config.toml
n_layer = 16
n_head = 7
vocab_size = 4096
init = "uniform"
decay_fraction = 1.0
train_tokens = 557100000
steps = 5374
MLP neurons of a small language model. Each row is named by its layer, matrix (gate and up: input weights; down: output weights) and neuron, and shows model dimensions 298-447. Each number is 128 + 24 x the weight over its row's rms, rounded and kept within 0 to 255. Numbers have three digits each. A neuron's up and down rows have the sign that makes its largest values positive.
A block is one neuron, or neurons of one layer that tend to fire together. After each block is what it responds to, as a language model described it from the Wikipedia text at the highest values.

L4.gate368:137146110123156133150116163088098127140126130092112081110118150118096132106100116155079127123107148107120132111122181135145138148165143166097137147155146128128122151100112101124174117146074103106146134136102153180110130097120122092105084178123150153131136121082122094137145132161133086154136182141108080123132121130102120149126113151087108106140130111123151141140068106115166150137130171150133100129165156139133166131135117131096154112139137159149127
L4.up368:114104135132094148087152113106149125131121140091136086122171107123143077134122132135089134186100171133145108130138116126117174145147136161145152170153148103122128157100135137146132190144139107131188108117109121132082091131169152127131111122138153158103127137150144082152116134163154123127136128143127159135117157163146129133215119107101147087119161134114145091066114145084158128175160106134115138150134092122111147129119087137135152125102146148126095
L4.down368:125128134110157133155083123158116099180162125123136108123167154102141103125154125114158142078139136120179109120126113167097156184124141116129137170098146076143131111110130132099100119141150103125153159112144124132126123142128112124112087104111107155124110119152137135141111096145084103101113096066122127117126143156151129101121125077126121133153127093159088145093145116134109117116133133094115175127161101108125147145129122135116106108119114109102131
L4.gate514:174147137134128101082118133177128092146161112140144096139127164119134119142124127181119150127105148102135155128126111150121149117124118143117131126130087110104150166139115120100126143069084111082139172115128119116112161143148121131147123133146123132110165105085130090159138109121121101113153130152155091100115137143107107123168138151103078135115100089124122132077166120099124118091134126105136138114128170082111136074126122086140149106085138129105130
L4.up514:122153116123181132087112127168126121159134119156145073156103161128186139115129099157120136124124123120112159136115123150129139139137132153093135141142102131145104158122160102113167151074110087113085132082155150110103163127168126128143112111129085131124138126106112102146119122124109094141162124159128114126153131126112116096132122110122076145127123102129110138137113168160124115093100104134120130135143151109115151113109110122140153147117159112095102
L4.down514:130166123129176165149112136101122147118158163133133105135157138139149128104152140121106112130226116138094133115142153120102114164099138136094146136119125128161113145064147106106164114121062115106113110127134134128084141158120114145129083117069117162093103139124138125163127110121150102126129130130151143120112168116117230116129125113124161107083172118131132154118125170161107097139102115131085107145125133174112131126132127112124165083137123106101101
L4.gate518:120145142090092109101147128178118126106112132091176150141124167088109154125106123149120103109093105132144120093115146159093129083131134135142126086099094060114130093126149145162131115138113163143090174143087141129166101146139142144112102127136107134113152095133117134125145156114115116145151178104103102104162133122094116112132168110085102137118131102140141141121114110123101124138111142122116142109107142107140114083102155115150118107138152140095100
L4.up518:090129112131109157133113155142112106062140123116155101093129145107126113129143112133120114143137141121116146073142157153097105126127144139111141105123151104106170116137139111158127116136142118123097151084125116107114133206092132098160080108113111161157118137162102105154133165102121097119167120098116103137101156164112120125140130141100108120117154108117128131116127117148096159170119119103127108114110129106100105122127167111162119128143149084064098
L4.down518:145122133120132144156121133188130140122142119127158134133125128146142118090151120106100132143202135126109128097106202146120100118120125104163126133099136123130151130169142146139160110151162088107112099163120156110113115154166133109091131129095119160143110161102131103149115147128146094145113118106124113129133127144120214082120116133126120068105166121124115150124126102149170106164136114119119121121113147142184107156115128173136172146142147092111166
L4.gate710:162095125080116132118121103153141139129110090188109150116146134094138096138096137121102105145106134116109169114129148136116153142087116131152103072121129125126143129120145108142145101108132148141139170155147124114159133106140092141116142153120163148134159100155137138109097137128148118126100132118098132100121140155120122122156164084093112123156122134173172119109108149096065163123107122125105167121123152130146099126121122108126120121089139122084130
L4.up710:160118129141096123116102097148120136162143165169114146129153143131115071143106111110109132157134134137103099160107112107123148135113109170111152132151095094131130172137132151092176157140101099108159157169153143135113140126176157141109138147117171138150107138111129105108151111129149110118103123196095109171128135119153148114129143165114131118140121113146137139112112121157109129157148160150092175125130109116110107117114138131141115127126125144104139
L4.down710:157143090128124113141141130126176128135100166165107137126094169125106119185123125179145114140165117102117084094140137153099076122155120138112122159106118115088122169138158123087155157106092094097105110079114146123108144116149122103137130127124124138139136133127176097119125102126126095112153116153125095131121156139163176089123161146163122096171187084129148138099144090112130118133151159131134154123125132121181169102103147115126130109128123124127099
"as" token and As- prefix

L4.gate86:102087138100093093156123152122088128103095073081148092080092112151150103153132124101114084125088126134128171125133107137130118149107111082138138125082116127106116107144122116141110138156112161153069133118105123101170134115151097111117184136101140101120126153135138145101091108120151127133152155114163139120096102104126129161155137146110141149128092142166118109120147142099173149109117120099153070106131125193147139150151162123138123084144097168142115
L4.up86:138089132130067133113125175119138109167154120096120093140140135123141143114137126099129151129116113160174161143111099158119078151140092119126149156159123151151145131161139090163142147164158162133151113114152127083126143105139123131129103109119125108127124131104117162100135159178137050107093171133118109141085103119162139125127139143102113141138106106121088146161126140156093134096111125129131133108152115149159160080118129111116151105116116156153145
L4.down86:140119142100125120124124134142114124156121147116123138092117104154175158151137101153135132132147141134159121111138074151174141132174093128102110141129155147108111140110162086097150119127156141099084135146090149108139120124129062143127164111177176145137112134149145116121118133129114135096131089118128153110093137145110138133147179150150168100125094137103136146143132126156124103143126111121106112103108107134167098107061144106166110128153084140129111
L4.gate304:107115163135096143096128115134129130109139140139125130143112156132136123187141131146071151139115114154142118103154131150142165117132112106114138125124142120117120109151112165110123130108068162112211149150128078107141130107107114162180157114142152098104095105157116141119159124150119164096152150132143063130156123122157117120121147137132150097108113109104148113119145104121131156123133146144157147128147140103144154159140108122056083104092101135147116
L4.up304:112107144115129153113160112099127130132138137145133138142124155115146108124127128154106163179127118108136129114152149108145155121190128156118139146157158131112161157133118162066172114100086151169164114155172113122120175129116124170132147083151119121090113106147092160123162139124119133103133121132144095150090120146146149143163108093152132118118133125101154110139140119102092169124124099149100102165148109114165157137135136120071084106101107120141109
L4.down304:114117094164124150163132130117128091126116140138129123123110122111156084124120134152132102162253116096135129071129151151156143146148144141084099178141134154115160144094130070116137108115161140161094136129124150135128137133093137132135133085109121148152142155162129129125139156137159137126118145131135166156094116115080241108120101128148118135122123134099145111131134145155131176149113098105110165117116122146094137159131136132182110124127110149129133
L4.gate973:159153129123111123110117123125149144140160128137142121117126133189151111169109104180122131190137131100122099069129138138087121090153165146117126125099114116075103124152128121165141104113132105112153110114129163172150117135102175167135111110147143115136111082157124144156129138141143174151102156125123146119137129081146108115151119106120114123109101133129143095152123162115136122104107142132093104136105130118145165135135129129134136160099153120128106
L4.up973:118172171084100162118123149145126143114113125150119113141142178168125120124134125122127185158124114113133133077141160119088120145183127132110158100138111154098072128132114093116160087160138122157127109116102120123179109123122125110110129089145061093105136108130133135114092093127122145158122162073154118145160135104122116124138118110119153145139088097123115137118154128100116119094092070136084088120151139106099150137181089148162106143114106147089135
L4.down973:151099143096122144099166150088108130109128108142097122138108151108141108128108086109119129148249111079134125108130121139109129127158138102125170112139136132110139107124160127131130124143121056123117122115127127118161135150103140150120119125124135119124128111136121148155134115169105198150110140125117126138149129127148247143134104097154133133122103134077159111135139162137129176108133099135127152118133126118152126142141142127158119104133155130123134
L4.gate995:092115093120121128109127134129188133128108127110110116096111105107158149143143121172124118133105141119134084056135183155165096146151160116108124153127116128154139133113092170137100157124125146186130186151096151178142096107110131097116154144104170092110129120112102136142093128154159101111158132158125141104133135108137111115166141102109142142116091164133162118102121100093171157128106153090112082146144136131162149152190114135096095136142128137111141
L4.up995:122159125119113146111156098111159083110082154154102156133085112143102128102142072152104116133101107104124084117132098113127156078118097160101137104146083133106096138129145161134151159134107168142120167111140155123164103112106143119087101099123094133142139124171125126077161127160099142116090174136086129126108124124163132106107132108116133122106134127113172109126164176137108129134133144145149166099132157086142150137104106132171132176138139154127105
L4.down995:121158161107122131131173109104130139099142124131125094126141111117135150129136133107099118126151132083159126083098156049150136106121089122133114124131124126123096076148153115164133125146134167142153139094150192142153123104080086144082104107119129107106144130153170121163144105134133137126146169145152134132126126101088142119111113110126142121155112130131112118115154153126133156129129136149136106121099138100129096140139140114157099134111125136130082
New article title marker

L2.gate113:114154140108159141112116139127117129155173076129129184121148146135086126134084149121080135090139127117139112121129135125102112153120083131113118122146101125132132118105117141138116124145114137106128149107109144066136111103138133145077136147145123109122142088128165139098102115094125079124110145158133158113174177105114114110147116140069091136130112108072102097152096132116164151140158150140125113119146140141128147142121134139152109146122113111147135
L2.up113:147108187146096154076127100119104111121128101135127108133093134084111151119066116127114105108129112138109097100136117107127096133124106122144122137140112118171134136129108167155122094123140127123093108120159092116161131100144120146206098130128080128113128114096167096111125118121145109112100128104148171150154156111107108127126202125098114102152154122079130096156103130145120160100156125148098110097113129148102095154124149122120157112112139155130115
L2.down113:118116135124112165122155075167103120147107121132163091119073113173092109137109127078100105145177116155153131114127108139120147140076153116153124132131125082131169136094133145061094093182122152146121081174113125122169148139131146159103147083158118123108111154138138160122116123162140115124120127148124166150112159119105186147131115125104119124142151091131149092137130121131111146117100119091133103094112104106115112169113130145110158141121155124124086
Word fragments and headings

L9.gate49:133145096143100151149114175127149133090150130129151144114129144118114109149142081156102168136128084111104159134120142119106160128068091139171149175133121104118140105091123136126185116149103153097096154145125160134171111123141122105119114139098129128124087129135152107146143111153112135176095151101202128092103151155100138083140148082123116167137109100133132130132131082123151121098154121114128123145118113098087154106107167120144126180099124173112137
L9.up49:143118148131107109115103140145133098126122090130084132097154146098123178079107104153084083139111134109115108108146129146118158118130118113066117106124106118167134134152113100121149125100101151129132165109139129113145128139133124106100129122133096177112134119097136124100168130149120121120133114128135103146120108106096137104151130129092149140119134163105105144141098091144092095119109116123189148100145131125155132134139122161115129157097199178163135
L9.down49:117165106149164127138136159156148117122176132117113169089071100115108073134083112144080121103079134082105148100126098130145133144128155163156140162128147118143151160109126137135134132128155116122126098120143089112141150138174163107090123132116094135123133103137140145154140124145127166104116152126149150146106170198152091079144105137122129155134132175082154107132130116140117110166171156153116139133099107143091160170136170133100086140121150121089150
L9.gate636:107116089114175094130103108146152166150109105132121118130133157121180154138125110113109150135097143136148124111117135140183153129097141155113119164135124115070133135107134155077098142093100132181137148105148104103153112098095120154117115138104106152086138136144137120111178125135117143101146122148129156134131160144132095131112118105141129172134102086106119098115108121126108114127130137111118151112146139134160138048145120090131096133135082141124133
L9.up636:140138147122102089155140145130099145111107109082136106093115167102134134168154094120136130113114117155113139148095129081134150138128079107122139096102131152135130134119125121103146126119103112123133116130121133103111112152130125113158147113170116097128143125145156110111173118156115079127156133128104160098104113126108124069146168109124122121131140088137161091137172170100065119143123144132131085097171145094122132107120138108142143110108110106138123
L9.down636:145157138108115161123140134124099142161102110133119147194143123156127098096124137134095128148118118135119171139150111140119114116129116126114162098133127105130145127092158115151122093106100126131156151141120136091137120121176118122133078074096167101080122131119105118153133140136080089138114126120107151121100123114154107077131157138107143105117190140149196106155088166118118119140117146113152107130113138173105117118158159118161112116186093097149096
L9.gate701:137126142164146128145154145123127108095127150104085152140153138145142124134114154137125163134108104115138135128144125151139113149089161160105113117112128118138105115142173159141115121129132098113130150148173115114160095182154097176126124184058155138172128119100118153108113118169116162132148125118145129103152143169128120105167130154145120137088120142124148149081163165143121142136131132139115154075111140116152134176108115109109134150120122114108123
L9.up701:140141115123180106123155118141107152157140106158143121101145112073101144091151143107128111122114149108126119107121146155138092137113091114106107122152125076082061123135168149091121086151091107070116134120141135085159101147141108116084104157107149162112152136127105136100097086146132127113121082155107083063113139149164134075132130096139131098168142189119177135163129120143132110117163128194141174123136137099169155131146108085107146124147138177118160
L9.down701:148137101090115104110093121162126153145144169125110143108133163096114104102130147154116137128145130162072097082108140116158091102105126139135172094118151120092153114119087128133126157117108124109128123131110124149109122137122133214139145118108125095130123109123130128154112112142122130136156149116144137131171147130136138133115176131115138091145131126084077103134143112143154132107124108124095088109179168164147160089125136139125146131115084140121120
L9.gate1080:141126111173117066129106104121100114098119142124149088164085159092135157136134106178108138095122105116143161086160166142150115109118109144097118126153085113139125102083113102136102159152111126092113143103166090086136161151122150085075101154124119145134111118157103117097109110109080147148162127088122137138166147146121106113119095137099130094128116137128165119118130106093124117134131109139117150132150149123150119133111154130131106151125121145090178
L9.up1080:111157163105111113134179150109130116107122111163168149115106146119149105151140133116126147151120146110132094153113127160129109121131115140138171059126087144096144162102146125093162158115136089089097128131134068089114131151160111153146092136125169151127132142134139096112111116127126110170138107099116072100137132150127159107126119128136133153121121099102088123129110107114154112139108094127132143107090134164142142149092128126112110115103156070058126
L9.down1080:151130109109154120155190114116108117135139139153124117152090163108121078117117127137125135119161125110097119108122114138125152170126106133097128141115125153124107175133147144124143116131130119131147132148160140094100126158115137124144095114088153132108142153105106107156118121128132106133161129138114064140121137139091141089177180178133155084126136113066112093137153141141149098119134126117085146140103127113124134129079127123156115149085148126123145
Word "as" and pieces

L2.gate465:124146107105151092163123127157150174113138112132131171091132110108123137175116073135117155127103143138144122118104127130098110152097158144089111120102122133115151158126142099109094183065141161152136154132125121115145154107114134143093089080125151072095105129114171136117088138137146102165129167135076134129127143138166114143165108114173084130125069112107127126116134131147109163102095130111145139128112175117129145066146130095126108125102117107163124
L2.up465:115175117110109163148126069165136126141140163141115107135096097157142130137126116165143092111092124140115117091132101126109125119112093150167126139108108101152158113161100108104131108107094123140105137158144133092116084079158131117141142125082150101090129124125164093131119104169124171135123123148103153163121076161164117174121121128122135122110138121160099140164144109129140121165117133156177132143140135117140148104113118106181151151122116113120146
L2.down465:113112148115113152119114102136157131116167106143144152156122135119127094147124119108121147131000148182117137134147141133108121157126106145101100125097099151122123143124104102134096147148151173129136111144153102156164114181127114124135144148113146133112109101160167163137152109140091115102172108117112126136173109095106023128124128099178113160146140109140122108124132132113109146140171162128100137113142147140048124098127147170121119123122118130149129
Mid-word continuation pieces

L2.gate450:120163098107104147138129114152153109113184146170097148102108119136132110139093138149081111106120159149130157120140114118113111160133117117122147106145132148103152089142129138137104093154129134139166151147081102117137172169132141145092147097117143129118114097093153117112135125143098142170148114075152158106162133113136125137145138163109130152069149164089120121132156144120096149162104110134155121124169112111112146122136109109121136116134132162144084
L2.up450:139127148113157145140095133121135111147108114157156118122122126133158126167138094161132117165112115148096103140095103108114130146113119149090113100115113118099160106113161116113111141092144127199150119089163125100147142076130122090103100127113162137148109126143167160139122146140117176168180141151115141139149122083109134118177125100110156180111118088120136133147151175127094161105117180135131094103133113096135124147082142122122118148126089143124140
L2.down450:109135112134155100136093126129096153109133128114137125107149137108129109122101121138104120080234158127139116077140142132119105139123111123111155152127116135128132092096167119127154117140121100149132133160087122119074154113115114132114129129095134147114108150153096120166128074139125137155110126107194120129108168150120200119120116086136117119097129147078144135157112148153111122136104157151097163096149107109138142136070104126130108078127152111099106
Short function words as/or/an

L4.gate171:120144103089103116154093122160128152111143133146133142143146118140142108121154142117121140119121145166160140118122140154096127093090108166100118127114150132134133170148109110169144150056122121108118145128139151066121119146123115174106138112139132094142112097155205141135116106157125110154108103159150148110138137127154119166119050111117127130068122105108119133111110101132118126101120114126087149128119121165129160127132144068121163115104141122119127
L4.up171:105122128138125152127138098127097121083139046156154126074088148171132109118132123122070152155141107165079121081116151107101131136131131143151147108066164115158140108121106126151167108136090138159108104123085116105117105093138135148147131113131096129100143139124134093128105138118164089112154159152177117083123129132157143128151101098102134148072133132090161126094131126126120111108092119124096115143156140125110130135161072095165111151126162147158115
L4.down171:131091144133074090096150120117153133131142104143123117159142126132106085123133131112145134140082102105167104095100083090113131179116097110132142170158167147099113113150092145150132097140142109154080159091146122159127128118120120110144119088134081107136154179136089146170121152143091094119159174099118165114120148136128076135139118089143132146154161167115149135141145168165120146107106105126145123196138141155143139176085143144148124100116155122151105
L4.gate371:131157104100142140126086140082120098131137110148141123100077094123128170119126144140093115138123147103124136150102149130094126167147135153092133143130140146156121127145169160134140104072134093138131106075111140100149150126159126137097154140080120131115112120113155116138099140159114084113126135131178141088138126135174097104154130149102140104111118125109129139083109130148120139151126061087173096141135141114131146142098147110145127103145109165110148
L4.up371:095121120109120104118107129119135117117104113123099142106103159079105172113128106120136080113115129145109116079146100143155135066120101151176145141125113146173115169149128112107138155105125119142154088147122124102137148116089101122126143123132127121118083141137078137112133110140153116141129147135108124161136081148133141149129162115129104134100128135106158135162121121130124133100071129141090112139114100183131111129145101105152163143151149125103088
L4.down371:124127150135139147128114148119140136127164126141081111131127112137127109148095098102104125097014119156141088129142126113175121154117091171105126069124132130093168156114121151142115112146118148120150086152105101138116141110159109139114116176108124123160099120146143108128175134126162122134111126135087137112176120137128066169110122149114120149108135120117170097102123126167131106101099092150082148095098104115079110146138117159126097147114136090126164
L4.gate392:124156093101149167140120124145134151098166148181155108100107118172184125134111123118093136129124206154184128107115125122102121143126106091141142152111142139118116126122134075106112148063130164154128134098104136111134134107121117157118157138105150090099122117140156123113085123142143123159105117142126106099162149109172130143127093135128094167146052159128127101089121149167148149134105133134146105113177186107141145139127104143128093154140077155144133
L4.up392:120139078144141158123166120143149160133175108136135149118130130137153085096166144120079113092135122116135137111108125123130142109134115132166145163120161121134162148095184058133155177152136148152092075111128082143124102072146093139114128088084132131136133162130135159155136112131145120118139091120096142124153130123135127134140117113163069114160137109147137131127095145146151135118106122125130133151123134115126124159070126163123116117128068098124105
L4.down392:140102152144107097126150135130131136168112090157091153143124156083119132093159158099132106128220067095143142150121136100169175134151140176139158097109115079107146150123111111144184150153106124129111102126161104136083124124158149137128068132127112111168103144116093138140176137127130102092146113112116118146143107137126212133122147127167111123137161094119123168143128127102127121106132132152118104123069082112138080109124156129106159151115101099088157
L4.gate1154:112191146103094081153118101092115140158133145167184104093179102182137158122084112120109146159128099092132131131142124134155171152084120166152166145108197145133116143140155123111138116101117109121139144155172150109092125082147135102117122134114102095102117118129153150141091114102171148105144142128148147106080124161178108205119085111082102136152081148118101122104118136082096098090087113096145100131107173152114129101171117153113155130110111099126190
L4.up1154:122152111117165181121149113163062136140163093140109140138134133120131146115113134095170153092116170115122150097160146115130131151140098096121128121079111099156125149135130142121108094123147129110143120132125110073105087165123157085124100161107105128089156125129165105148132109152144161135064136105126122139121114135150120149104130165132115098082144080133166133123152171121151125115157161123113111130114108108115122128155113121159135156164088107121136
L4.down1154:172111110148140097115126129128169140091117149165134100132135165132115152125089111114094101111054170094158089172118137148113099167136134089149140172122129110115135121082133143129113142121121144114107118119116139137128080124144096138189135116105104133106141123129107143139140133140106143068108146119110130186184140123119060136176116115161132128098096125110157090112146140098119187101156105119149115148136078115094165109130103085099124127160098175122110
Mid-word completion pieces